From a checkpoint of a small transformer trained on Wikipedia: vocabulary 16384.
MLP neurons of a small language model. Each row is named by its layer, matrix (down: output weights) and neuron, and shows model dimensions 149-297. Each number is 500 + 40 x the weight over its row's rms, rounded and kept within 0 to 999. Numbers have three digits each.
A block is one neuron, or neurons of one layer that tend to fire together. Before each block is what it responds to, as a language model described it from the Wikipedia text at the highest values.

Description: Year and day numbers in dates
L3.down1069:462435564475454492551431545523532545419456514538517463527507569499505542488522547408473526467539440528508575465532514514532463531598492495526435544463546528511529560523475558469476540516526521413578474547513557472487515484488505495490493455458466485503497464549481507534536497531549523507554553544418551525536475467494539517512477527509476538512478538510469528509553511476511487426479521498487509486441520437540549465484449512510514485444438498551

Description: Year in dates
L6.down7:517441469464517506489481440491488511544516504492469445485536482492520504447504516419492533497506537518478471493528535536509555585482569530449544537452507495485528389439502484498555479541462484454530510554458568408527490486522446453452407406585502458479517486481496457452472519472495476575520507501470493474457522473480502549500481493571510471437413552481499481485479529457557523478489556548491561571471532452546415466496448489443452459553489424431
L6.down72:422559465488481517507475575519483538468465524516521459496505476501460567492441464514494497514539527491439537517504565514512492536530542454450490529521457502468475418547380476526523518534528481478571485473459489516507433518463517530536505489535521518541509546551520495503515498547528542382426492489442456426503457513479428481546555453565542512482466554469414545505531511476565494522477515436520471447548513472505454504512462578520516415522509546471
L6.down98:529471592506496516508489437497512582499549505514416514522498442439470560545513440519470605575495549530457491452489463542506450493520555480507452516483520583534491460579488555539493454498454490496475515493461462590492420557470420443429435531561544553485546490533514530481487518594520473495506519484530519457444487410532504509475483451513526479490515541586433487435481479514550549480440479487502558479491526452464508442477463457463494480499506537458
L6.down122:448520511487541497522461466443600569518535478457519521488568490551551490517481515572556513528538401536467510461472493495469581491492534470432493461460516553528524518567439507439506507500477483560462541518478496552437432457510535513462478530559512533543486533458541520523523508561484534493417516521473471506461523368540535481515503539502488475487501568563522486447496434454495548481493447534568527495513463501479541402488490489479456477464517480492
L6.down633:492515480510562445510448397468555511552531488554474545515475513502480510458508573505613472573535467509500449517553509467491486590496531508433497534445462521585425536558493461497487416483489489463438516459500449597465481481473448435511455475525514509551486483542542506517464466466439487480455437525570462516502449459487494478502477495505518459510483481577510510468557498525448504510519491562525517519497453498475480420477488399494438508447503476465
L6.down804:506493498516503506562567546518501501427529507481552458554551484570563480509516430490551481476497527526488491533492481547454507510531493497517531543578519539551486494561475530512510573473534524467521492568506476619525516464477449447473453510486475529596536465497475413500497558490571538464497507560528539463455516475518495438482516468489450605456459532563520543512528398358460523496449434486467543492534477513446499562474482401495510524497427487581
L6.down933:507596494482483506532511507498489471468572535447546479494520525465514525504497451487464494523484465516524517513486495492492473537523441546564494467496560536510459502491505527432547528526497590497512459443563451465536545392533484515513493474514433503485571529560477488499520573517462454566572444536549533474566488486510467478475539452495471483489434442520534498496536465498433526519476457533490538410525556421541508533469519458541493502485405517445
L6.down1194:514551476514504486543523418420567482527560491514377512485530519457497541516529503529434491539536468548463465515498605534534467445508475434529502547462506489442428555553459476426533454540544471518474508503445537505495498434476437522459479502427477595530561518505441446465550518530517561521511561462486439543446523446479524478581466435468491498464499482562449485554501480435549482499436429486471515449499436484494515551481536443518490433520507492547
L6.down1330:503549462474493461477450531462506478442544501465486500572544497598542597487451469532525530515491497540446509519588536624522525502477490492479497552425545498460481465540505398442527516421532511432578506518502523441459432482497455512472508536578528479451517487478468431461485489434469525422483565572541504468459495474539477533483465466546509572418395492482477501500520467434477457552465578451591554451491478453547472514491428567488491500470508462416
L6.down1411:524484474461558501490502483479484571534504559458457478564419485509538514563473534572523469527486498457500498446565474570513487515471534487448483547530471484505497443509476477476534571488423506462532441476454520538513523411461491586456514476513499525583522496471431507481401497490506474470543546525491472470544489469472422500539494464576505487458467478521518448482436469403520503510481535515545568506497477512519465429484576461510467495470515525465
L6.down1570:528521533561473540512436551472458552527502551540500489536540487383607422553494555481496485573519524486468525517494484462576515465525503486435469477465506609545498502504468526481518501476497455479529466552490457452463504505509412501491454528560548556481487452533511545513533524469508564491469513572469479443510443430511448485517481509552473430528494510508434439482467548438493495541469514438518457552565432507474459497403401546526457493502511567537
L6.down1728:546490498492510458502533489574515491497521490506496459534542505514471462461489571479500452548499549505496491565462516548452528465482513519431503519528548502494422504530547503494488434486414562506487533557464471591465480382485530517506490492591473472447509472538489420530507585505473465515510494503512462471528545479545528440496478482512562447531537517543484492553508521604463495535501496446553539493476453568455445489452519484523559495553555485501
L6.down2172:465492478459514471470542429530533472522468478469547479471492449422560419466457498512426474518510485506514468531478488448528493504437540497532539497468519531450535496470480510461471509517501531495525486480475516509543591479539511459520467437487472516500515483402552503518501489514518477494525477545454518597471442503567420585461513499513516541518436542491534482482485509497502469435542534548446536479534554506505517512464527456514425534477478477496
L6.down2456:567470534478496503535404593515514470478535487451510456516416501440527518511564565522449497588465542480533524535496568504554550552498460528542475590464465539494538490438476542507513512511517458511601436510492482459483464477515517463459488468486518567455493440492482477522566504605510464514423462513534459482484511467497536521468508515518486467519449414517484472422518447437466496491440518514506555551486442545512465477442457445508518522464547453539
L6.down2498:526471473525517515554458476454602512503497483542483451492576578518582550495493447531483541562522487475508557447517461456524478456538478493494447514513541472466501533582568538531449522498588585512463540458470549498526491442482533493516488472461460526479570424509528509510428549468441465540497436514498535469440466519534521487469451473560494501527474574526417511570496443502493513460483500485516443579488438535485598429536519520480521431489470538505
L6.down2548:504447498463520551513474548521545454519565442485441460507540596490491490505474447480455539569490526501462529479540477414436428491527439552483542528587546542603457548531473471450598500499497466494510458511521441516526492465548588531559450401545520583487517491476533404576450578454466448547479493487478534481462474488501521537468532540536508516502550510443486467484459435482439521580450479497536542482467477516530491456507471479538477515508540540468

Description: Relational and quantity words
L6.down115:442515576472567477428408479483454535482444526458400507534457489557505443499572503485553508555521529509500508534477545524511512483542503424535547507504454506511532508566487497494578517549493574494505494483493492611466549476536498485469524502454508527485473506495476523491547461526550569485481537480498470542396506482457444521527547511479443460564490498523467524500529524473526531468510497535541523541523494612494479564491468491552466493461489492566
L6.down282:450476503458520439447462484411573510516492542437472488500399439496534565484542578484457548498468501482552588568514487503574442540456530488546519531573540534447509512515453473491479554521493491447565496447529493493463434547531494491440510518534602457523508473484526490537522462480496472517472541546545541511473504564439583530454557474532470479506459492464488502456524486472476519469489508538565541572525539554600498495483489484531404415530466472527
L6.down411:484427484558574541451376495476556468476446462444511528454442458468496498476504483567499501561549488465448532463488516414652471493534467485551591537517466579493473518497437534467486535469557542424485513478478452412491495547516497450447446518542501516531512475493537552496526461494562528473457458556526505571459519487512463441484558485431486497558535492454476508443554502438513525526478488502548521453476454505541515545476515445530452466519540424543
L6.down849:517537457527526434544530471459602539453519509485446585493523518514575583495446540520483434561556455516469467539496489546425576480537522478487502582517471446522486534534529517540500485434569505478519534471537504426508463475542478419572487526547515491465517578449509514381481482516471539504467535525464533538507521507436483493557476533476495553522526453446490510524485482502483526467507477434532506483547522464420443500508507568446530447506463531504
L6.down870:449492478537498504501494495494479474468549528496475429567511501539551460510484486526504515502527428538481485537571544502559483513489526529475473509534465502440511504521424482446440600433463558442478494489506502409445500478544472502532489434436519511472467524502508455579553483509436391517478493479517523514446420594539447482410498549488553445522512528494449455447465515533439527481425532501532515497482515495544533438551617456527552453497495489510
L6.down975:445469574584564538497537545505495485423491511521466557505565468490458510474555469484481538524434564548509533528547479452522476486462514559481501541555526510532487509487487540477503530459531452491463500450460502386524540472573488498500428506477463466499524535531487517465532515461521554485457551449497518544485467476481474420509456468475511529466531526488481488477472554540574495537487461471566493459455521449551473422395491445473534489474441544469
L6.down1036:473484472545547512483453503587485462473591528445542509503463527559517498473519445522454531478452532484445517517519588500496492488503569561387475523546447454474498626486477522528546464449495520427521472502511507332467486496466503456511510462499537469531556506506475478470564510463541459466511525510446545480553503532518474548472542545513483496562466485444554526468474491475446454473566509522481499455461523521530467512502491524481510466458505453480
L6.down1207:495495460511500544521456441505578496502522501509522498561463501468511487464448468510527512548495511455589580482539582463443509520514506505567519564495465456570514412512556577543548442508550545506504479478496530424510530533533465559493461514479497493517589472614481550521541454553573455474442514494457535458518469534474447573469518481518448523528455504522505457430479439518545529520525499545500586518476486525550439525387446528470480441485501429584
L6.down1252:465527454466505475535445493501454510509482525526523474519501407490493472420461490461531570464479466503440501436516541533521480473491478543531482541481472512423539499537488491486559542471452473504508538476487520468516479490553470460515542507489494496398426570499507469553566518466419437492491444504538496497543512479561508491490524499466530465538481507441514493484454535483508490460549522507564494594505485521530516473553509483496524452551483487492
L6.down1283:548446490500522529492458479548561512579543469471455515454448484544570516465484478518542482497530456528510424500445475484548504477559450563505554496499484486495486488424470485439471485450566586562420476560530495442444522435496497548464477484471504473531540503490578467459485550526497491486523409510506461526526500477477538494511431553468514533524502453452542465424431530473514539481514445576521559507449500499548530431513494465538431512494507493478
L6.down1461:482516460576578531505508454470474462523557569428446551559503475507478562533510543535473523500531465523450522482560519469558516531513489593428490508512487491451434511398464482470455434491490527489494518481535602397452524546577434468517487526499477546485508492505444424467533409490473558509497548500490561509524445421502520450546527478517543483449469499505478427504459519517509499444519523472585539534475567511566440556534523530500505474555502466511
L6.down1490:499436512504501537479545531627490505487449519389493525532490542580477490478553557490501557495466512426577530579462529503555507470530424516488530486487459509492503522532506428495488497506475452455549524490527444447450519532494437493519507488541555473503498555454539552494547439457522550512480489442552445440529495472504454473527461552563462521573459484435436493473516449533477519467527555519491491545497542566478527453504459519503550530488493539605
L6.down1547:499454520470482397497433495472476500547472493514459506522508500531546532494512522425512532491508481471429473515504551520440506459597507544486505600465495529528545357454501483584428444515463520516433560455488545455532536496501622475475543497452479519487481511437515531498486486543465521493567510489560573528456539485525491568528511458493500517541455522612506509556510451547522526517539496480526563564548459534583539506494555484513483481463548481536
L6.down2103:471473508540542540491461494518513522547488481479496506459481479506440529497555499469515512583486519525469483458565459475567382484503536500575468533549458519546498528473459532591500541491527473517484502452495479501390417489561413538513503454535418444505488520529530550488532480533452509491469475473541486481459444560535488511451528514457529473491501435500549490526559498478533574555512541505517509523511445568511464490446516492533497518520491496550
L6.down2391:527502532470507530482443509473545442480512526474493554493520487446517499479506524569494440547533468500486498532497497522507514605433532519410485486455471452552462517531554508470506474430506564518468479516495528339504424506527516460441456487516512494540493553466473476515555438537533448494518455486489514510501453492452484489498516471459545497509542498511499504492516590518410470484521478625488518491519494436581488435518509466594502547444556482455
L6.down2475:534582517493554523498487567535481464481458469456537486449435487559494516549478513453448508577461491500456487369541481464528487500441477509547598517451471510504452540481465461491517511477549521493464529473440420460436512537513493485444582595470522443492490455505503482491485526506510504467553401536464578541511531569502485518477480567479533512549491472497484461460406510529483476568462512543492439519444484523465397509445531435526530510542531473509

Description: Segment boundary tokens
L6.down268:471523465497539481509499488534518507460490531521521539506486497546503580456512479444451529462448459400500559553554536466505519528522484464527452511521490470463491487529524514525467517504557488419482581537572490460488447580500525467505525495432488482540503506440524596496498497535493494575460445483484586558504495505540496453408525469486484504508477562483508508470499481462517489505519545488507384543464535484533551530520591536542568483484476512516
L6.down363:483516527494517473505540502490549517476501546530506514442500566509530596516525530385426614563514464466528546529513495438507519468502419559520422475514524495511474492518521492532491482527508461486525413538451472580514475463520576510497467528496479480534559520488499509507505467475515489520450484532501515516454513564578452565507464415578446509516471517533536508478462445474465525475459523520440455475497566538496468515516496493517486407472496582559
L6.down384:506466510467500441503499537472522528571494497422533493564517484536521537481540454406492507520433470500525427450558591457495495461431514429563377459509447585483493465465494584555518502494531455447523490500584512520498507470443493517485491511465501483436541443501490558498488468514523479492563562508441461495552479424553542572513558492504452548423401554556503473487432423474544543515447527524494493490504483482438491495523482479464478475493529494518
L6.down428:508512469452447499445540483502496506474559482504493507525554445543550520505478459543509515515543389530463560589499450541464439507465583515517430488469457508493521517508500461489461483555540503477501462502534452468448442484502509609538474488415559514478542523532518485562460601458477516512586480460555528469514495476622502520479434505447483525553477553509514451449540488472446458560544439521473471482563512526454506448508502528518442475499537587537
L6.down732:562564521430434525543494450520471484408503466510467501551543509505492520514487500452559532576448531505504467478440503492528464465511541524491411480461569446533526551456515536449535505505475478532506514470455482454532454498490475427488562531477505585484444484492471461504447497506491502558504473448550530602542513414549584456583507533437493532513524483572515526486542556587544493521566460504492518462465514466476534544479517615451519524507463515529
L6.down1003:458519466513496496472441538464401519559489446532522443466469513498480574482552539418475487431502471470522460485535487433546518571531441512467432497497490469508455475508487562458474506531593545484482468489491447592561458530525523600587432496492451509489500449516556530479471435474509483511589443460599452409517519491613495483576457555490487508449518505521539539447506475460469431471460523502454520454506515496444544466476481472430454523505590474513
L6.down1267:480501453468500511526504442469507489538547560529521465429524504502536532527551456516513404516533502463460505469523524447536539465475474511544415545523502496475519447538568518511450484567562511548442489480462548479487486435469523465527461559458517488503487492489494586518480458508499520520448448516507418497476514520575458533458515470557486480472494528513473461497512487535543487513477511528513502467487525563438496536465487437554493512464547521478
L6.down1430:470455515483523525479547481442532526511450517515542540568558491465518542502546482487502472539535446459476432545450544507423542501456485564393423422458469519422518513454536494503483507543524551514549383449479515465575520485527542474522470575497512499534493544489524547532450459550514521427561586537440498566481467536580521508557530488509431455490491472463468500486540484475512513441532468547553559463448396508468518483506507470484429528523480439476
L6.down1619:580451444539480539487559568452535529515503500526529568532508550493478483468489437499437511516460488495470514530514506489474535411479537553495396501507500451456506472435521471532433535518437437470584411511512539449529518492451493508490524494517499522517536507497478474517552477520533461422518437518484461523491541529687509476436454486596499481468502555492519466442485522456549547485494465470483450526536505550503524505525542525571399513521623587540
L6.down1620:508470524563517472510581500509467473464484562474412515460442487478470619525544431455523523524566513481512519474422452505481447539479523485544464480506538475523418518484506560542473515488530546391458485471441480441532537497425518480470524498443524447516600505487502534495542515481527477444508480547404548464550511449560512461514475476528484547479502460592540455459573509493451576456467504554499500460495481466453438500447571469502495484520480546552
L6.down2007:553472546505560462484533419528501554445489575441569489520492477562537523544496491508540508486509446510526519490486551409538476550462550468539430559566525492500526569520454508552517519518552461500522511519503537544509442472537502556519473540411484495479496531501543533560525491561530528493543522464570533556437513443544419537462566459443483500490435506468499504458545470433463486496464483528539457502478527468492445522559451543550506497453462537466
L6.down2249:449538497500445507463485501496504469536504475474495440546463570512552583433550468465526466475470384428518482502497539453472523431476502507494370569502534529436523495512507487449538522523595551510566540481508501437525510521483433421494545483478559493425480420484524508548488469522451484560545504425538444510512451478572474511511501499512462463478511534489514483454494543556482462534527533504504560536458538557541506547512444488485497449500498462529
L6.down2316:533529485533515511450500437461415445481533494511448461482514469505430521504441515516476500553433582499449510503557494450497430454508481585506453594573545546508473442514538537474431456474520544501556517474510466505501471488515453501484573485448469490413505480461454470549528460491494482510516469384524520468550544552636486517538544538515470476583504495501496485537456558541457432520575524501508494532490479652474467508499503529532471508508536467483
L6.down2558:548515482456509482484440562544500432502505530445499496543440457430506540484539424491465548539511469438485482550494557474513455542500480569479353490510487531522501508480539524485462522446551483495511488555454543565497506509529501448525470540445487542537530495585514577526537459455459505524499461443541480514565513482558509583478520477538474476531495465477570524550506527545491532504516474598487450466478471479481468457499539501489468518444498441525
L6.down2563:565557442560504483437507500426492503484446524535515565534469489511518493495517534470475510509515445408477528571553494539483539534481446559560434504522472512508508501555501469596521577488538535429584563487526508527466476519477520522560524524466443510517550478515437546559611470527512542479531516542416414549406531456614536496533401516496500497489498442493456435524426547523479496495463535388488487495531509540502483465458529489496517494506444535440
L6.down2658:420455502528545496450473471488479470465518517457504490449423486455455541476535508440546530479477512473464508536513503433474479532493458526447460505484485493471539509519516560505523438525448536603524450542480588554449526526450472501533485516487524503573466508453448510547476562523501474477458526436473536493502513523522523509539518531465493475505491513503478502481557527524577486444549557566467406482500559502514408575547535491421571543509462541541

Description: Paragraph and line breaks
L3.down1436:521497560519522498501468498492481544530514454537534532511495478531525394453450499569496514469494543542506502497506498539491530502486511528504744485543505488480489538539517505549507496470498517487435480515518478480479540508534489522513490516586502521524477507546469480481523548493513485433508501475475486525447527498302492499524480526507578534497559502452522478504523499560490461514528490487509539504567451479524502451465481505476537539510512481452

Description: Words inside quoted titles
L6.down727:488480531575494479512527484458538516444496495571467449491465466552488485486520466467517507486486462491428506530562523496463458485489540578508520505514547466497477477395454514561529520462519518520526519438562491555572497496523485520528468410438524474478569453477605481454511513535515495473546529531491553445507505530432443535522479494527433517422514454446569569412412537549556520462514519539495501528466498489563509461445473505475400484474544527470
L6.down887:471485488443483504495466487533497515436498520505518499462517495472486476587553505545493513508522481525512544527462512458508441502552520523467534538558487559507470462497500461505471439511535485524540571498464504508498435562456508431519486475552445482512490567495460494479536547509453466467474437551507555420451509560464525469495507500512437429491378539510591547440549563471456532501499470504541482488540480522514450562423469480497487496418555518489
L6.down922:535459515538458485510520544487451440505399487432424550458512542483486497481518523471568455520473502488490630513503494502454433496545543548569461509529491502483486499534528443514441468488514497491506462457505470460512497486366486500542505487553441522550508430495530523513486462451454585548506501527510551501541425468455474539552517463531467572452494512565503490492486516491522500496431456473449477555473505497513499470476434554439522535463491568487
L6.down926:514537458524518525449513584487474564525499488468447466570536524504458492577559477483512525557485479486486505520501462483517500537389485504552525527490480486514464469454559447536484605471486556531498531589538485532471495507526523528476494493490428453456551449447536521488432546539457396507486479529463490523498387503447487462564459560513557501489506421575463531515455500558504525542491484408434503539498535499490462432486435510499534470506483524597
L6.down1060:500459449447477445471410522479464480465462461557551528497517491544511467522520500468519580549578484491589528533439432498463523479530550464521501425484451507503481519480502488510521464522511526512489517470575490619550453482492562479479419534511505507496430453523548497392494496480511506508574459543551441516477509504500496564462519449526519544557467491552477478422563432465475506457552489550489527530475560541501478516455432514410463495479568536485
L6.down1100:546483462472523584447497546509567477468530489495440537557568446483574510540490471435430505479556501451476507542414437594456473476467569473463509468436494469483458443501558493529529463490446576570520505485501457400538475422554529433502513597527552515544475505526510464485487549538441504457475446491526463439477554437431519437486445493465500532448528473517478556481443432471499517514461548534470545499561461493504496442455501554536389523441516482520
L6.down1143:455554489524544468502487530537530483419441539585500552516508523510510479557525498411541528489525550504471497498562494488456554442544532599502495491528549543491514537460471417562463413454517519434480554488506452564528513494501506525507521482474515428456519487430524504505459487523494530494543463455509482423519562456467502500556465537499457475414504442526531554541578459509517547475483520544591491475561471450482437497481495505483486504527441517462
L6.down1390:473613485441481469467510485488497530534508517497475436489466468490511568529448548540547473541531410609537463498462542510490483424507466600508430488453496570514529525467490504503503522528501525455573477539519477413406441466500462567578462456423508555515479488526527553437424437449475472449530459425506511515530542481464408482437538472512450566561541525480493453435536550475513473559485523533488465445502504525471497513507432518496512492444564478482
L6.down1669:520509552460556531530512526475478501482541553501490481438466496514472519488543529556507485525476553428568448517432497530553516449400505526577549543468570481506445412566520529505470457477461486582549535482445475512469504531511568463434518497487495470429530499525488553498463527565515602441469529504462507538467506489500482524477459499493480497460487514583544500541530433467613490569522550532525537544518535557527546583518503557519387463543459516482
L6.down1817:527475547486501513449503480461516571431423568457439450512501500491513527505467508538586569504547489547507491554437500460489515551493504484495481491470584467527510447549544493519511523520472508483480523477457526456518546521564520497464511541504396459462518436462502553459460526425454530521535463520510508502465529442508489537505406483555518525516491429536514522526441480465488472505502470631521513439486525539454499501429498516528406490543473464546
L6.down1846:550520552476551505513492455500505479445584456444476548501462509491558481468536492454494497522536533490520460514438555569466493444505530534458496535573488477514497454546549465478568492460582531468512486570544531476519525428493486512512466510449455485465443533498507406464487491486540470512562613524499501535508530452452528548597532520482472433488459464444473541523590518504577531523516488473470509463476529445498522585524376530479502434526458501541
L6.down1849:441584489482474535466537526508529482528410523477495435458493438468510426497476453532514504459523418536465527528487554533466542462572580496503568500486570551475449489580480601449508553561504513451437490507464505559505452495495502548572456437440494448483480539504478574485452530439525536444540446502586551457434518496584533483365496508410468471480542508504510540502521449538525554568487486555509537452518499493534516465483490486498512519487525506449
L6.down1948:534469469444547517540501453474478503570508552498516445476541468542491547558542516483545456482494468569532493470462509476537451456507404492596460530500467558494458502461416477473543498477549444463537514485479561446477483446470456517496500433533483451486520475517505441381523496538521465480450520530520487535460521517442431469459453411559487602514520545488490511504477407415533518512475523515457526546548552499522527525444498534515508506547538537557
L6.down2363:512506437493551463496442533517449467529461495445449526435559477457503528516433505484496522542529491479496511445511555476442504544492521503465432436422464493466539511530588543495483553544497535518413550436546494510497453537602491596491446445467546495490587422489487574524506539521557447487476478522480414562504440519518516510451497492508476457567454416462567612481490454602446517517458439541520562519437477562467456479458516479549565511456534561561
L6.down2431:476540536526553510482491544459439459449437506491518489487492569503521452490566495432565495554544552405483534536497466514432512507455448604505479449535554542524457503410497443513480477523479552534531500441466504420547549427546498502483507520409429506504529505462559509493541540577462516478532484527520452494492491443491463551564495492534468466441482442504543524526485508424512584497462556538530514528502556422506477534498520535449416530519496464518
L6.down2531:482468516546461462556533476513514566486518481502504476543492502516467482491476523554471496541521548503586543418500474536455487553463499498532498528472553471503461481437546539501614557492410484530497551529531538549491473463511486398511464545491460450504530489483538430547499477468455517515382465544496497503515521506517490443577432454474579507553514486536551456633496531566454542524520535528538553537488464513452459525447426483519487537532509511515

Description: Year in dates
L5.down149:490541421462557504488494507517496488495526494511481500511479498414477506458508494479478519547525549518542481545505523536467469497558516493485482483537557472453449543484431488480557506554449456507553464534526541485505432513493521535478471507567564520501574525469467446482541443548562507476502534538571526490537518502489533522539465473524419530451577540478430515523505519497446586463391423495487465522474491432486436476517414558531385549554527466473
L5.down824:529550456514453494452436560482492502517594573477415574455447489370507590518521475466411496502492475514513526445485521505586482514536487469479449508548538492544519559498449539481590516569520571490459548402488570437490507481549456544472479517465516468519530461548445556490488532559525522543503490470550468590530513491488478566445463453518549440455496463517527460441525586437459552491467539505438516457540492463455506492461518455571401485509501549536
L5.down2342:479562493506504466539535519470527507468522574528436522560504491466490478498488490527458459557457441552525478562480514574449462500525490536493441504469629500495474496511524458471499558585459512488537453547488497454534503462468520496576536540477507503514511506494487509408503569494544475511448517502482515543512519490536455450492450459591508581391437524489510497516522515486493504470487427445486463462562527469515487487517462453435387519526489464450
L5.down2491:552408486502471438558477590549487550456468485540480476530545492477435483425457560466459466521466457517583488466517529515492498493509491513502504505632554513498547478552455478500502515597457519549496464459499509497473452516508516506436480523477468472438533493480495452552518425516538522478519523533540544526570473547424453490519489580521500484540500539522473538516432508520489462461505485460417544502459500398490466502524515428490458489507480510475

Description: Relational prepositions
L3.down1337:471501560463478463524510439535450506483526552485508515498553516470486537514534483535489481504509438527553518524445416535543410422462477471457509499467540538500469487478517494535428528400539536397544546532500468409495467545541423540467490492475488602577475517522529484496461458466502450419523496441502483530500504479460570499516515445473518572518504485547542574517493580488472500432567565522472424564514571533483505528440522463505425512525444492461

Description: Inside titled names
L5.down118:465505457494539533470448467508433507541592547441499492446508440508531519487477439514612506536458497536529490487469497460446528467522525465521493522414410468570450547557492494499511488538515488487535472518476513441488465491493431493463481520504527560519499458455433474513477528480527506514454501472469474554498537560433477528448503458567505538441469496481437482465518490485506499489525512552461526513533536469533493528450573449514503515472547501557
L5.down362:481443521547509450519506475492450502468528433470470442497424524491527473545541521495496494478517420444503545507541513496474487443508533562445482544531500506527534537499514476506540484498472497482520429455478542424518514536469520439459533570481500467498556509471530479503539598524447519552460471487496506521553437495463455548527494550522424528497556463525585471590545603488457458539476486498528530522485519540520463438420455489455539466480492467537
L5.down1296:481441513595525554556518469484545487423377532521499464532524525511497541528512499449514489549485571427548524518556519506446541600509434520546429491491568445508508566468497484496530475553490609509510529541439572482602518480508462534502442518423460486512516500453529532550493511500502518586566482507491541458475474435502470454580517498566494506461495558569541536570441545488491517463462551532504525525479441442507444406508443494492471521485472452509
L5.down1787:559529571550564517513499524472460521455475490495498492499519483510477491501579468425561515538549511448501558532531504490525578605474521574549519462521548478508443481493574473482504522514523499517502474525460513491506490486477508547438459458454466524527484549456564510495485527525484508538544499490532470535521444501410471503574496551511411514432487517541601534539504503516535573488476550560501543513540446471432491487430518493484489452526490551548

Description: Quantity words after prepositions
L5.down1797:408515504489545528531556497520537490503498605481448462577551515522543535496460563501483475546517494487479461518558533539548525477510498536496493446476550498499426494480490504465482517509571513538452551554453514430498469466547427500547447482427581534538479417505477511506444473513529417502416435488517488487500547438445466460485489511470525487536529482546638481519551422469451522469468525541559499536433502479491484416542485540478464486531546477503
L5.down1927:581495507398520484448475566478460562472471480468497477512488491471510444532497558516493530481501436443489525524476415555570490480458536528502541452480477496498558511481518533503485539528523427499555564464496475467515461499565473516509520578475531443526460483493443434499483491518438521462446479476447474491490493510425520489518522573418511479526458454457548545521486559415461426485523519487559530539533530485488497474558492499474518495552425551540
L5.down2100:505525511521531442481564484535436494467448481479494472472484586474519497498564565496498479524593465380540460555485468486508427475433549516531448498449530505586492460525471481492470497562466476474492444553507504541552465500530418497457533494492466469458505468535527554482544478560460516481491562513551455549407458519529489465525492595512488437580477430465506508506556517499522505477528511493477488504489515473419458496515511529479503424457472543499
L5.down2505:515527508522451519473520451535491485517471426496555483500464526531452503520492513505497575462557425449430502436450497491511443496443511630575519543460589548447567493412492494546510489472529476511469468473473434411492531491582438408519522518476532463464504490567527478522436440536469589574501442508541478514494486579456513545499499544474429441540515454479590488544532600545467534451533537474479487506456430490616430460538544485483474479487531416447